Weights of a small transformer language model.
Size: MLP 320 SwiGLU, 10.8M parameters.
Architecture: RMSNorm before each block, rotary positions, untied embeddings.
Training: 297M tokens, 4217 steps.
MLP neurons of a small language model. Each row is named by its layer, matrix (down: output weights) and neuron, and shows model dimensions 32-159. Each number is 200 + 20 x the weight over its row's rms, rounded and kept within 0 to 999. A neuron's up and down rows have the sign that makes its largest values positive.
After each neuron's rows, "fires before" lists the tokens most often just after its 100 highest values on Wikipedia text that the model never trained on.

L7.down268,208,173,167,189,169,216,194,173,164,199,225,192,195,179,203,203,224,168,231,247,237,176,195,197,218,198,207,210,202,203,233,223,179,160,183,196,207,224,203,209,183,189,180,180,232,218,210,158,211,198,194,212,234,204,220,176,200,198,221,189,196,203,197,180,170,164,215,192,184,193,196,155,204,216,185,202,197,214,242,202,189,170,165,203,180,161,205,179,226,192,213,188,183,181,176,172,205,208,264,166,185,198,214,205,162,235,210,224,183,200,183,185,202,207,239,203,161,192,195,186,195,216,236,201,206,209,205,189
fires before: " |", "3", "7"

L6.down220,218,192,214,166,219,165,208,184,186,240,203,198,240,200,243,197,197,188,182,227,204,192,197,155,194,168,221,225,195,246,208,203,207,212,230,203,209,228,210,160,225,223,201,203,231,208,211,184,183,214,204,181,209,216,219,201,210,149,221,149,182,188,221,206,204,165,222,147,217,187,199,194,195,175,200,214,183,204,216,209,184,190,182,213,196,160,228,178,181,209,172,165,185,215,197,222,182,176,186,189,239,209,197,248,213,246,195,188,180,211,237,147,166,223,193,194,187,188,190,207,218,194,250,183,192,210,208,178
fires before: "\n\n", ":", "\n", "′"

L5.down289,194,209,203,188,221,232,217,193,255,189,210,216,201,213,191,183,191,202,158,229,201,212,192,206,216,209,233,226,207,242,201,218,198,195,149,177,232,200,221,196,219,164,168,191,189,150,197,185,199,166,217,184,175,189,222,203,194,178,190,173,221,193,223,179,171,222,175,177,221,185,211,196,232,216,197,213,215,184,208,186,215,193,225,202,205,199,207,187,179,180,252,196,215,181,204,173,201,198,203,170,186,200,190,200,221,215,193,189,217,227,196,209,183,188,206,203,186,188,233,214,202,194,177,187,209,201,190,208
fires before: ")", ".", ",", " and", ":", "\n"

L6.down257,206,228,178,197,231,186,228,205,224,200,215,245,198,214,195,175,211,238,145,222,199,218,196,166,186,206,192,185,150,193,230,214,184,194,196,238,202,207,205,167,151,179,203,210,206,227,202,207,184,179,223,176,230,215,168,192,232,199,177,166,208,184,188,195,210,193,175,196,206,205,239,195,197,207,231,216,202,219,203,220,218,197,195,204,201,218,187,156,175,213,207,217,182,211,243,210,188,204,210,171,203,189,183,225,222,254,218,215,232,210,236,211,174,210,182,210,172,181,158,215,198,199,160,231,215,214,212,208
fires before: "  ", "=", " Turnout", "\n", ",", " 90"

L5.down75,196,180,189,211,204,169,234,237,210,183,216,225,197,226,192,193,222,203,200,228,201,198,189,226,220,184,192,202,187,153,198,228,220,178,176,235,184,195,203,197,179,162,184,210,217,181,200,197,212,211,214,200,235,216,229,236,186,209,229,157,148,208,222,192,206,204,200,207,182,192,238,196,151,198,219,216,211,212,217,196,233,178,167,215,199,205,177,176,194,221,182,201,204,189,196,227,205,201,221,183,205,184,214,208,197,203,186,219,222,197,195,206,193,221,196,212,201,165,237,201,171,187,226,211,201,198,194,162
fires before: "=", "\n"

L3.down263,213,182,214,233,209,205,187,209,262,231,216,232,197,183,227,188,223,197,231,229,199,197,186,207,182,193,195,212,190,194,162,184,201,172,196,177,214,235,198,186,198,200,212,200,208,207,215,214,210,194,189,196,182,203,184,186,215,190,217,193,209,188,193,203,190,199,231,222,231,224,188,202,231,228,212,178,164,169,213,185,242,191,201,188,175,209,167,191,199,185,211,181,196,200,187,204,200,182,203,229,156,205,216,219,160,194,195,224,167,172,205,213,201,225,195,211,199,198,188,192,207,227,171,205,178,190,171,185
fires before: ")", ":", " |", "s", "–", "\n"

L6.down54,189,202,231,200,217,195,178,187,175,179,188,174,178,205,212,208,201,220,234,198,206,195,187,191,188,178,208,199,217,188,181,206,237,183,205,210,204,223,224,231,180,196,183,190,199,212,193,216,199,200,178,210,203,159,225,176,212,201,176,167,212,204,205,192,204,216,233,202,188,167,251,178,225,183,227,236,226,182,164,188,198,206,164,211,176,169,187,198,194,193,227,198,199,210,218,185,233,195,164,197,204,170,175,185,213,169,197,230,234,192,235,167,213,224,225,164,186,233,195,191,217,182,213,188,198,223,218,163
fires before: " |", ".", ",", ")", "–"

L7.down226,266,209,220,181,199,180,168,201,193,245,172,196,190,174,187,201,215,232,195,240,222,192,231,218,206,216,170,173,214,189,167,225,198,201,217,227,187,206,234,242,180,184,205,220,215,218,180,214,215,209,221,215,170,184,224,199,226,197,224,169,175,216,198,179,219,205,199,168,204,170,188,196,170,186,196,222,192,215,220,230,178,198,166,187,179,199,221,187,215,192,217,186,180,199,188,202,207,206,205,222,211,218,186,189,171,187,204,206,202,226,202,200,227,244,165,190,194,200,197,248,182,184,232,210,196,182,165,176
fires before: "=", " the"

L7.down35,200,201,188,215,223,191,161,224,227,226,203,190,184,190,227,227,191,216,219,214,177,190,216,203,206,178,218,190,215,192,197,218,233,141,176,209,219,206,210,209,174,228,188,209,196,255,239,232,227,226,185,216,164,189,193,187,198,189,202,210,178,196,220,202,188,198,198,191,182,196,219,167,188,196,189,229,202,189,223,184,191,189,224,195,216,224,201,197,264,214,228,178,175,189,220,209,237,214,205,182,171,204,175,201,183,200,184,229,201,188,194,224,175,174,211,199,194,174,193,205,202,231,205,191,184,208,197,186
fires before: " |", ".", ":", ","

L6.down225,216,246,221,197,205,210,182,208,180,294,183,225,208,220,198,207,197,208,196,211,191,196,196,200,199,218,189,179,209,202,200,210,212,206,211,209,204,216,217,200,191,203,207,181,194,212,199,211,225,195,219,199,196,193,223,204,196,193,183,22,186,201,210,219,207,193,189,204,200,205,180,168,186,206,208,200,224,199,212,204,228,223,210,201,192,174,215,198,212,219,220,194,203,214,204,200,192,223,229,182,205,208,200,210,194,194,203,189,194,204,203,202,211,194,181,201,192,212,206,174,169,205,208,182,193,185,192,190
fires before: "=", "In", "The"

L7.down290,208,225,184,206,166,224,204,175,204,186,199,192,202,215,228,197,193,239,212,189,216,204,202,184,251,185,196,153,226,203,232,182,157,194,190,214,189,189,169,212,187,188,218,207,170,197,195,223,210,172,172,199,198,196,209,193,212,183,212,172,168,212,240,178,194,183,173,234,189,207,193,154,203,196,221,208,241,197,201,187,239,220,208,179,223,230,241,204,235,198,214,196,177,189,211,214,200,190,166,182,201,164,187,231,216,198,222,179,217,190,215,207,236,177,183,211,190,150,208,202,211,203,193,200,211,200,215,202
fires before: "\n", "\n\n", "="

L5.down3,181,186,211,190,197,199,165,216,194,201,200,218,192,195,218,196,175,195,185,180,193,186,172,234,175,204,225,219,230,240,206,190,204,213,174,168,234,204,225,187,236,202,215,181,189,209,205,176,177,198,222,190,202,213,150,175,183,195,228,234,194,168,186,190,224,184,203,180,192,174,207,220,153,194,234,220,176,202,217,203,207,163,202,175,181,177,224,200,210,212,189,207,202,198,186,217,213,209,228,173,220,215,203,215,200,173,201,192,200,218,208,190,204,174,218,169,206,188,182,216,227,215,216,194,193,230,177,186
fires before: " (", ")"

L9.down115,206,199,218,184,238,231,206,197,196,211,243,227,191,195,190,211,208,214,197,196,183,198,207,204,170,187,215,166,209,206,191,231,229,189,196,207,235,180,194,196,177,212,174,215,185,210,202,181,186,226,183,222,217,230,176,230,211,217,224,123,162,206,204,240,201,219,202,175,219,171,184,211,191,203,210,192,177,205,201,170,177,174,188,206,217,230,197,159,229,222,178,165,227,194,207,187,231,185,201,211,224,216,189,152,193,169,202,229,198,204,185,202,187,195,191,196,183,214,210,204,139,183,201,212,203,210,177,238
fires before: "="

L5.down215,217,235,209,209,187,191,217,192,207,201,189,182,189,213,229,176,231,190,160,209,205,162,223,206,205,196,200,247,217,215,158,213,211,206,192,210,215,201,226,188,171,186,195,174,210,212,169,205,222,235,190,190,212,166,196,207,199,202,178,223,222,200,188,231,233,241,203,176,192,198,152,165,168,224,193,217,180,184,223,200,180,166,172,193,226,214,180,194,227,166,207,219,208,205,213,241,199,198,225,179,205,183,218,194,191,225,223,201,199,212,227,208,199,204,218,209,195,220,183,227,218,171,209,195,174,206,221,199
fires before: "="

L9.down270,166,186,200,189,217,222,217,189,231,193,219,213,192,209,230,209,180,222,177,178,190,211,196,223,213,225,188,179,212,181,197,207,210,202,212,200,184,215,205,192,204,200,188,214,181,181,198,216,205,188,190,213,167,176,202,229,173,212,210,206,197,182,208,221,219,178,201,195,190,199,229,188,222,199,211,194,194,182,140,190,208,201,172,211,213,142,196,189,188,189,152,195,174,200,209,187,230,221,205,183,211,210,204,210,187,206,201,206,229,204,206,189,184,225,211,213,237,201,189,224,219,192,182,244,219,167,195,174
fires before: ",", ".", " of", " and"

L9.down164,222,196,207,219,190,190,196,209,229,237,211,211,188,233,219,253,184,186,201,221,216,168,216,231,204,158,189,209,188,197,217,185,221,185,189,253,219,202,180,215,188,196,197,214,203,172,172,208,203,233,186,230,222,212,212,198,196,236,198,204,213,192,177,195,212,230,233,226,181,212,193,226,208,204,206,195,220,186,203,196,186,215,180,218,218,188,226,175,172,180,196,144,223,195,178,193,198,219,192,221,211,182,196,219,212,193,170,235,180,202,169,222,192,232,238,191,164,206,216,195,217,181,195,219,217,193,196,150
fires before: "\n", "  ", "\n\n", " 1", " Box", " 0"

L5.down258,189,168,221,210,173,197,172,187,213,207,189,195,197,204,160,200,170,178,202,181,200,220,182,194,208,216,192,212,189,172,173,208,235,200,195,177,219,231,219,198,210,176,175,196,197,229,173,206,151,170,179,222,193,229,201,207,177,184,214,223,186,201,194,212,215,218,212,211,194,213,208,208,177,206,187,174,198,158,207,149,198,193,210,178,207,206,237,197,201,158,225,211,219,198,249,191,183,171,214,194,180,195,194,175,202,193,208,161,153,172,230,201,187,191,240,221,196,217,196,200,199,217,204,206,218,155,183,201
fires before: " |", "–", ":", "-", "\n"

L5.down108,186,194,213,208,241,198,222,218,193,198,202,215,181,197,211,213,214,224,213,206,210,184,213,189,195,171,212,247,203,215,201,213,206,184,239,215,216,233,193,210,210,215,243,205,196,172,229,186,201,216,232,177,170,235,209,191,162,176,222,128,211,207,231,211,186,216,218,193,217,183,183,213,186,198,177,199,169,210,186,245,202,222,185,227,197,188,170,210,201,194,232,196,183,222,219,176,204,188,223,194,199,182,226,193,208,187,186,185,226,221,177,161,210,199,199,202,183,221,233,207,214,188,178,217,205,236,210,196
fires before: ".", ",", " and"

L9.down306,189,198,200,218,225,211,229,192,207,185,192,197,173,173,206,176,195,220,195,180,198,160,194,193,181,195,212,188,219,196,185,206,149,194,205,183,207,194,207,186,201,200,190,185,220,191,193,174,162,159,165,210,184,182,196,214,200,177,214,212,216,162,229,196,214,222,213,201,207,240,176,184,224,206,228,223,234,240,174,185,200,234,219,192,187,194,184,179,195,196,208,220,224,155,182,196,215,180,238,215,202,193,223,211,189,209,242,176,213,182,215,200,211,181,239,196,213,207,207,205,213,195,278,216,199,192,216,202
fires before: " |", ".", "="

L7.down174,175,196,193,189,229,205,196,205,210,210,217,196,200,209,180,189,207,205,191,201,241,167,193,210,228,196,220,193,188,201,180,183,177,184,218,161,160,197,161,203,193,202,195,208,203,216,219,200,187,184,199,209,177,243,171,210,209,208,202,146,187,203,183,194,216,158,223,239,200,201,172,189,213,234,219,214,184,187,186,222,226,250,201,158,225,241,209,214,195,173,192,192,205,209,207,218,199,183,165,197,189,204,182,182,225,208,182,181,187,194,215,171,190,187,242,219,237,184,225,240,204,225,170,177,169,210,200,200
fires before: " |", ":", ")", " (", ";", " Format"

L5.down298,200,227,194,193,216,213,195,192,207,203,186,205,187,175,196,198,220,221,187,200,203,215,183,234,204,184,202,190,187,178,195,215,208,186,205,186,215,188,179,203,220,217,191,185,220,205,206,217,203,213,193,200,201,176,244,188,205,179,196,202,172,205,208,182,199,212,211,204,230,226,196,187,199,205,191,188,186,202,224,240,214,201,217,198,186,245,193,223,172,197,232,173,200,227,197,176,200,209,267,217,190,175,211,185,208,207,225,181,174,194,239,231,210,201,185,229,196,189,238,196,187,214,232,138,203,200,186,198
fires before: " |", " •", "\n", ":", "′"

L6.down166,201,205,180,212,166,188,194,194,236,182,201,179,200,183,187,193,214,211,223,232,198,199,222,186,180,173,209,176,204,177,153,217,212,207,154,190,209,214,202,148,187,215,204,226,207,210,171,193,201,226,207,205,197,224,209,179,218,204,230,206,178,171,184,176,164,228,237,199,210,189,174,188,189,184,216,225,220,205,215,226,197,240,176,185,235,215,199,199,179,206,180,196,229,188,234,225,223,173,218,214,200,191,213,194,169,181,217,225,199,223,203,188,176,218,172,206,213,201,210,233,226,206,212,206,179,122,166,217
fires before: "\n", "\n\n", "="

L3.down43,183,173,221,175,222,136,205,199,190,184,167,213,217,195,178,214,223,220,204,195,224,182,176,153,188,167,193,185,229,189,180,199,195,226,217,189,192,170,169,184,215,190,182,219,223,182,211,209,217,193,183,196,178,234,175,209,234,199,210,213,190,186,194,192,177,187,215,180,205,196,205,195,193,222,217,208,207,198,234,213,198,163,182,213,225,227,241,198,204,208,226,220,236,185,178,183,225,194,198,210,176,190,249,188,234,177,195,195,210,176,227,210,219,183,197,194,210,229,194,177,197,163,217,157,196,143,186,196
fires before: "=", "Population", "-", "Men"

L9.down109,186,193,186,154,213,214,208,188,204,223,184,159,177,171,189,202,199,206,237,200,195,180,193,196,205,219,175,182,175,178,173,205,196,206,228,180,184,257,187,222,212,214,193,217,199,160,199,195,213,182,204,194,175,181,210,189,171,199,213,218,210,176,194,163,193,201,201,212,208,211,187,201,198,184,166,235,167,185,210,206,195,196,192,209,205,215,216,228,190,161,171,214,204,189,197,234,209,236,202,163,186,234,245,195,222,230,189,217,196,211,228,211,196,191,225,188,228,223,192,211,151,208,219,215,186,209,222,159
fires before: " |", "\n", " pm", ".", " "

L5.down144,186,202,163,226,228,209,193,186,223,192,201,226,194,202,187,168,221,207,194,186,239,201,190,214,191,196,187,193,193,231,231,172,199,202,191,211,151,181,178,200,202,186,243,188,218,211,155,183,202,176,198,210,186,236,164,219,196,214,191,196,198,213,217,203,197,224,210,184,227,191,206,205,193,174,207,188,192,240,182,179,219,194,162,194,189,169,192,179,215,194,220,202,197,193,194,172,209,216,152,189,209,181,201,211,211,172,218,193,199,207,236,180,249,222,222,194,215,223,228,193,192,189,174,227,225,197,214,211
fires before: " |", "."

L5.down51,190,215,227,157,223,221,189,185,209,166,203,178,175,196,218,201,190,231,203,142,212,208,200,207,206,177,185,220,193,201,236,213,178,234,162,191,184,224,197,184,197,222,244,210,226,166,210,190,171,173,200,210,174,162,228,210,178,216,230,188,203,206,212,184,199,179,216,175,177,221,204,194,201,198,194,178,194,184,223,210,215,203,199,213,182,190,212,197,235,177,187,215,228,203,188,195,176,224,183,189,216,207,175,222,197,182,185,178,198,211,209,231,228,191,196,207,194,177,221,188,182,172,203,197,174,209,187,204
fires before: "-", "\n"

L5.down228,182,207,233,229,175,188,193,191,213,218,242,218,208,234,177,191,208,209,190,209,187,247,172,213,210,200,186,197,234,211,162,223,205,218,228,215,206,211,216,172,230,184,191,202,202,220,207,184,194,209,214,180,208,240,229,191,195,178,186,158,167,179,198,194,246,182,201,184,185,220,198,188,214,220,174,220,190,191,200,175,181,204,144,188,182,189,179,201,219,243,207,195,153,201,191,168,197,213,202,226,203,206,199,193,170,175,206,214,218,205,179,205,186,191,200,145,205,202,221,216,230,183,215,188,189,218,182,174
fires before: " |", "\n", ":", "–", ")"

L6.down87,191,202,200,221,184,228,206,222,195,198,199,240,197,193,184,207,195,169,195,216,210,160,194,202,209,191,202,206,187,194,228,244,201,192,175,185,207,258,205,181,217,186,169,197,198,167,235,196,190,196,216,193,204,187,203,209,219,174,173,128,173,191,225,208,176,203,183,217,212,205,188,235,197,186,182,220,182,176,221,209,231,232,182,229,192,220,187,207,203,168,201,184,190,144,228,193,191,198,222,188,188,206,206,192,183,204,200,229,178,192,204,235,220,214,192,198,196,202,205,183,167,208,192,180,187,213,167,192
fires before: ",", ".", " and", "–", " he", " to"

L5.down291,183,204,245,210,208,200,238,176,202,188,212,202,157,198,224,178,219,212,218,200,185,216,183,219,178,235,237,201,170,184,202,227,221,201,177,183,175,207,197,199,156,192,184,207,173,209,214,190,192,179,202,199,208,242,199,199,213,190,188,157,187,191,185,204,153,224,237,211,218,193,231,185,209,179,165,199,190,206,236,212,203,220,179,220,187,188,183,171,204,202,198,182,214,256,179,164,177,201,210,220,188,199,241,186,249,203,186,204,207,176,155,189,208,178,197,226,202,217,207,205,177,213,193,196,208,149,187,224
fires before: ":", " |", "\n", "–"

L3.down290,218,182,209,205,199,190,209,221,200,256,223,194,230,216,231,209,196,200,176,209,187,199,229,145,220,201,216,227,214,213,203,208,221,204,216,207,184,273,194,201,207,173,176,189,233,191,194,201,174,205,184,194,188,164,188,186,187,191,191,163,225,182,190,226,201,186,197,192,192,222,170,198,201,225,210,216,175,183,174,183,179,213,220,201,203,192,199,228,175,202,181,213,182,207,216,255,174,167,234,195,228,212,199,191,218,202,166,175,192,215,204,190,201,170,193,207,186,214,222,221,207,208,191,179,200,241,191,203
fires before: "="

L3.down231,213,201,210,208,195,188,207,154,241,187,214,180,202,195,202,188,235,241,165,227,169,218,181,249,208,201,222,206,199,199,206,229,170,192,228,194,190,197,171,192,185,229,179,211,229,209,209,216,185,215,202,199,200,199,230,212,219,183,228,178,207,207,192,210,168,179,196,181,211,216,197,177,209,198,191,246,189,209,153,205,186,235,202,208,192,176,166,210,182,240,213,194,233,218,187,194,182,186,210,239,247,201,204,193,202,212,187,185,211,167,210,164,171,219,153,188,177,197,187,240,230,200,214,180,168,212,194,192
fires before: "=", " •", ":", ")", "."

L2.down196,224,182,210,205,222,220,199,203,222,203,213,208,189,215,206,227,201,226,202,162,231,218,224,217,198,185,185,204,224,228,218,242,203,235,159,177,225,178,201,205,213,212,211,197,243,224,186,187,186,194,213,198,220,203,173,207,166,216,195,174,199,168,216,231,183,203,206,217,187,204,177,198,208,187,203,223,225,204,209,213,206,211,216,224,188,217,190,180,185,221,182,214,212,193,201,137,176,209,189,187,222,213,203,181,170,229,193,223,192,223,148,200,197,164,204,196,209,204,188,183,179,197,211,209,171,166,216,199
fires before: "-"

L5.down268,209,206,225,198,219,201,202,196,191,221,195,174,185,194,219,236,189,211,236,182,236,216,208,208,209,200,227,181,181,232,194,192,216,203,173,183,215,185,209,220,208,188,228,197,216,197,192,207,201,199,224,202,205,190,221,246,209,212,158,122,190,210,196,210,177,212,159,191,208,201,185,177,198,178,176,213,229,249,213,213,178,219,170,227,207,204,198,195,159,226,195,198,205,217,202,185,189,196,182,160,206,189,215,192,213,201,164,194,195,223,212,202,232,180,206,167,205,198,206,197,191,191,226,193,133,252,212,207
fires before: "-", "\n"

L9.down44,205,211,195,184,194,207,167,197,184,223,210,217,217,178,194,234,188,174,162,208,211,188,240,219,220,197,211,212,251,186,217,224,217,212,238,233,208,199,174,210,194,229,197,203,214,196,178,179,217,224,182,181,216,219,183,201,248,201,198,157,231,213,194,207,222,233,243,183,225,208,209,202,190,233,211,199,214,183,209,203,204,205,180,223,182,208,195,183,201,206,213,186,217,166,216,198,161,222,204,185,202,192,198,225,240,223,191,171,185,226,180,215,189,206,166,193,209,184,152,206,229,194,204,176,225,215,213,179
fires before: "\n", ".", "\n\n", "  "

L9.down182,168,174,196,196,219,205,207,194,209,200,232,220,205,169,168,220,225,178,242,217,196,177,187,192,189,205,181,227,204,201,181,196,204,232,207,221,189,212,176,211,198,201,230,223,233,213,184,163,219,212,187,204,202,199,178,203,229,186,242,186,200,165,234,195,204,206,217,202,231,217,240,161,208,203,206,235,197,201,241,206,167,190,186,211,193,214,202,214,220,214,192,188,189,205,195,196,176,217,182,206,210,230,173,184,184,179,239,233,194,219,175,179,210,210,192,220,198,205,204,204,202,188,201,194,172,209,205,236
fires before: " |", "."

L6.down8,184,219,234,198,172,174,186,129,231,178,186,194,191,215,217,221,227,209,203,195,200,191,196,180,196,230,207,152,219,176,180,244,172,214,196,199,188,210,219,191,218,197,200,255,189,244,200,210,196,176,226,232,219,253,212,210,210,227,221,192,211,199,196,183,204,217,230,199,214,189,200,167,203,185,180,191,216,179,207,181,184,218,211,196,233,214,170,198,201,197,208,183,186,220,194,174,208,210,193,229,166,186,246,181,181,203,195,176,219,182,172,192,208,196,244,216,203,200,166,195,176,236,221,229,211,167,175,233
fires before: " |", "\n", "–", " –", ":"

L5.down113,195,209,211,189,218,178,229,245,156,216,216,236,211,198,180,224,224,197,183,194,214,176,191,189,198,179,201,194,182,221,232,238,174,181,190,180,172,187,175,235,209,190,174,182,189,203,202,186,185,215,203,144,226,216,241,173,195,216,198,187,200,196,192,197,225,198,210,172,202,196,192,189,226,181,202,202,225,162,170,199,219,186,187,189,163,220,191,244,168,214,203,187,221,196,227,174,209,205,181,204,184,210,180,162,170,191,181,214,211,213,196,196,176,230,241,183,215,243,206,264,191,201,188,175,182,229,204,175
fires before: " |", ";", ")", "N"

L6.down34,206,193,187,202,164,167,205,206,211,176,197,233,209,212,185,182,200,216,226,183,224,189,190,196,198,217,208,231,205,194,196,163,181,203,185,209,207,216,182,188,183,213,203,173,174,233,174,205,191,172,182,246,201,221,191,229,192,177,201,213,199,202,208,227,166,191,192,208,188,240,209,209,227,203,208,192,184,229,155,214,215,189,167,211,215,182,174,192,231,183,211,185,224,189,183,184,190,198,181,195,218,210,204,206,172,187,199,209,214,182,201,204,212,223,209,195,193,164,188,194,232,205,218,229,250,191,177,211
fires before: " |", ":", " place", "x"

L6.down36,203,193,201,220,210,218,188,199,227,216,179,257,159,197,229,162,171,178,170,191,201,244,193,218,177,225,208,158,223,185,180,205,205,177,202,158,214,222,216,180,194,192,220,205,186,189,231,224,191,218,192,197,184,154,192,187,208,185,184,202,213,201,210,183,183,194,179,191,202,168,234,211,194,202,216,170,237,235,223,224,202,205,203,182,184,207,202,207,194,222,186,206,210,170,200,186,226,193,194,227,197,156,215,211,199,193,209,189,180,193,197,217,161,216,177,200,209,205,195,209,186,174,203,183,195,193,202,215
fires before: " |", "=", "–", "lu", " –"

L7.down298,194,211,195,195,220,199,200,224,198,171,179,230,200,198,240,186,189,213,201,172,225,196,217,218,184,165,196,180,196,221,215,198,183,213,227,227,191,170,212,193,187,192,208,200,218,163,191,230,195,198,215,202,191,222,180,267,235,224,211,239,208,169,208,224,227,187,181,224,189,215,222,203,225,165,213,194,168,219,174,222,181,162,215,181,207,201,227,215,190,194,193,198,206,214,176,229,209,228,154,207,211,226,216,153,186,189,240,228,165,202,225,188,209,212,169,216,200,174,228,188,202,215,191,158,175,207,189,236
fires before: " |", ")"

L6.down179,191,172,211,224,202,185,187,209,199,184,225,220,178,216,215,226,207,179,187,174,178,206,184,195,198,229,197,224,193,201,144,174,219,211,159,170,221,221,200,188,196,202,233,216,235,192,221,184,180,204,210,242,199,200,191,214,186,204,231,236,174,156,213,204,180,210,211,205,179,211,185,195,172,206,177,208,224,191,178,202,176,174,194,226,200,196,177,194,253,172,183,228,197,221,238,200,193,249,195,214,223,191,195,167,196,208,154,243,174,183,179,182,166,168,200,183,214,206,211,196,217,219,205,211,183,171,213,209
fires before: " |", " \"", "."

L5.down80,167,226,250,221,179,181,206,209,227,219,201,205,209,223,178,212,225,215,202,200,203,206,170,190,178,202,188,209,172,194,159,206,188,182,221,198,200,205,215,222,219,206,196,203,195,242,206,217,205,203,222,203,179,220,172,170,191,206,210,223,223,207,212,208,198,206,210,211,213,201,185,209,193,186,193,152,197,192,168,150,224,197,203,237,237,200,190,160,188,194,175,225,197,191,186,183,184,193,209,213,160,193,220,222,197,199,237,207,167,212,220,190,186,198,211,202,171,222,207,188,187,197,195,203,172,191,183,217
fires before: " |", ":", ",", " of", " –"

L6.down50,188,202,186,210,191,202,249,218,200,207,235,203,208,196,176,194,188,228,222,239,208,181,194,149,204,189,199,193,189,214,183,195,224,170,185,202,199,257,216,168,178,194,244,234,225,153,152,179,206,229,184,191,218,195,190,193,249,227,203,172,200,215,197,170,204,240,172,221,194,185,201,218,190,179,221,161,186,211,204,204,237,190,179,227,191,207,172,184,217,187,202,198,220,211,206,194,197,184,163,224,202,217,209,201,186,175,230,203,205,236,202,198,204,228,262,196,194,214,206,224,213,196,214,215,186,190,188,215
fires before: ".", " |", " 18", ";", ":"

L5.down272,191,195,189,196,208,178,213,193,177,197,200,162,210,196,250,240,173,204,172,236,197,207,204,212,217,190,224,218,216,211,232,216,207,250,201,194,205,167,187,180,203,173,219,250,195,181,210,201,230,209,175,217,216,208,197,196,233,222,211,236,203,201,219,202,185,208,186,188,200,153,167,180,203,174,208,212,206,236,198,197,175,177,220,226,208,184,194,175,207,203,204,194,211,172,201,185,218,164,188,170,173,220,200,238,243,182,194,174,210,199,218,190,185,214,196,213,218,218,200,207,198,207,196,228,223,208,168,218
fires before: "=", ":"

L9.down107,206,200,164,204,187,228,217,173,220,228,195,196,183,184,211,179,197,171,209,203,245,182,217,224,199,183,183,227,171,184,201,206,233,189,197,201,184,192,191,213,186,203,161,188,195,204,195,185,201,211,210,192,195,194,189,203,197,192,159,158,217,195,242,203,203,231,217,209,209,217,196,205,208,230,224,176,166,173,195,217,227,198,197,219,206,218,214,213,176,207,234,191,230,183,191,175,179,195,173,206,165,166,197,212,228,225,236,195,200,196,201,245,211,206,230,200,191,162,137,216,191,206,190,202,198,218,158,177
fires before: "\n", "  "

L6.down90,227,192,171,222,175,189,215,176,243,178,215,198,203,199,201,198,180,224,206,196,212,202,192,198,192,184,188,204,194,206,210,225,218,189,215,167,165,199,198,219,177,223,192,195,210,197,175,174,212,173,188,199,173,194,195,216,186,198,191,240,165,216,200,211,193,211,223,193,193,206,182,175,205,199,185,185,192,203,205,216,200,203,209,164,209,208,209,197,175,178,207,201,224,214,218,189,218,200,201,185,189,206,202,205,216,201,199,190,247,227,192,178,224,176,212,157,166,195,168,208,216,215,197,225,221,235,219,182
fires before: " |", "  ", ".", " Republican", " Democratic"

L3.down280,180,214,200,207,175,176,215,196,205,224,213,206,224,181,193,189,190,176,205,223,196,208,191,198,163,197,197,217,172,220,188,203,204,192,200,199,166,201,193,170,187,195,218,210,203,175,213,175,191,194,161,181,193,211,164,176,213,179,205,181,202,166,202,213,213,190,183,229,226,200,194,253,215,213,204,208,167,158,186,181,232,200,197,200,206,224,191,188,200,181,203,199,187,178,190,230,194,195,229,203,209,195,211,194,188,203,210,207,197,167,199,216,184,210,195,227,183,214,194,196,187,198,208,215,206,163,177,187
fires before: ")", ".", ",", "–", " and"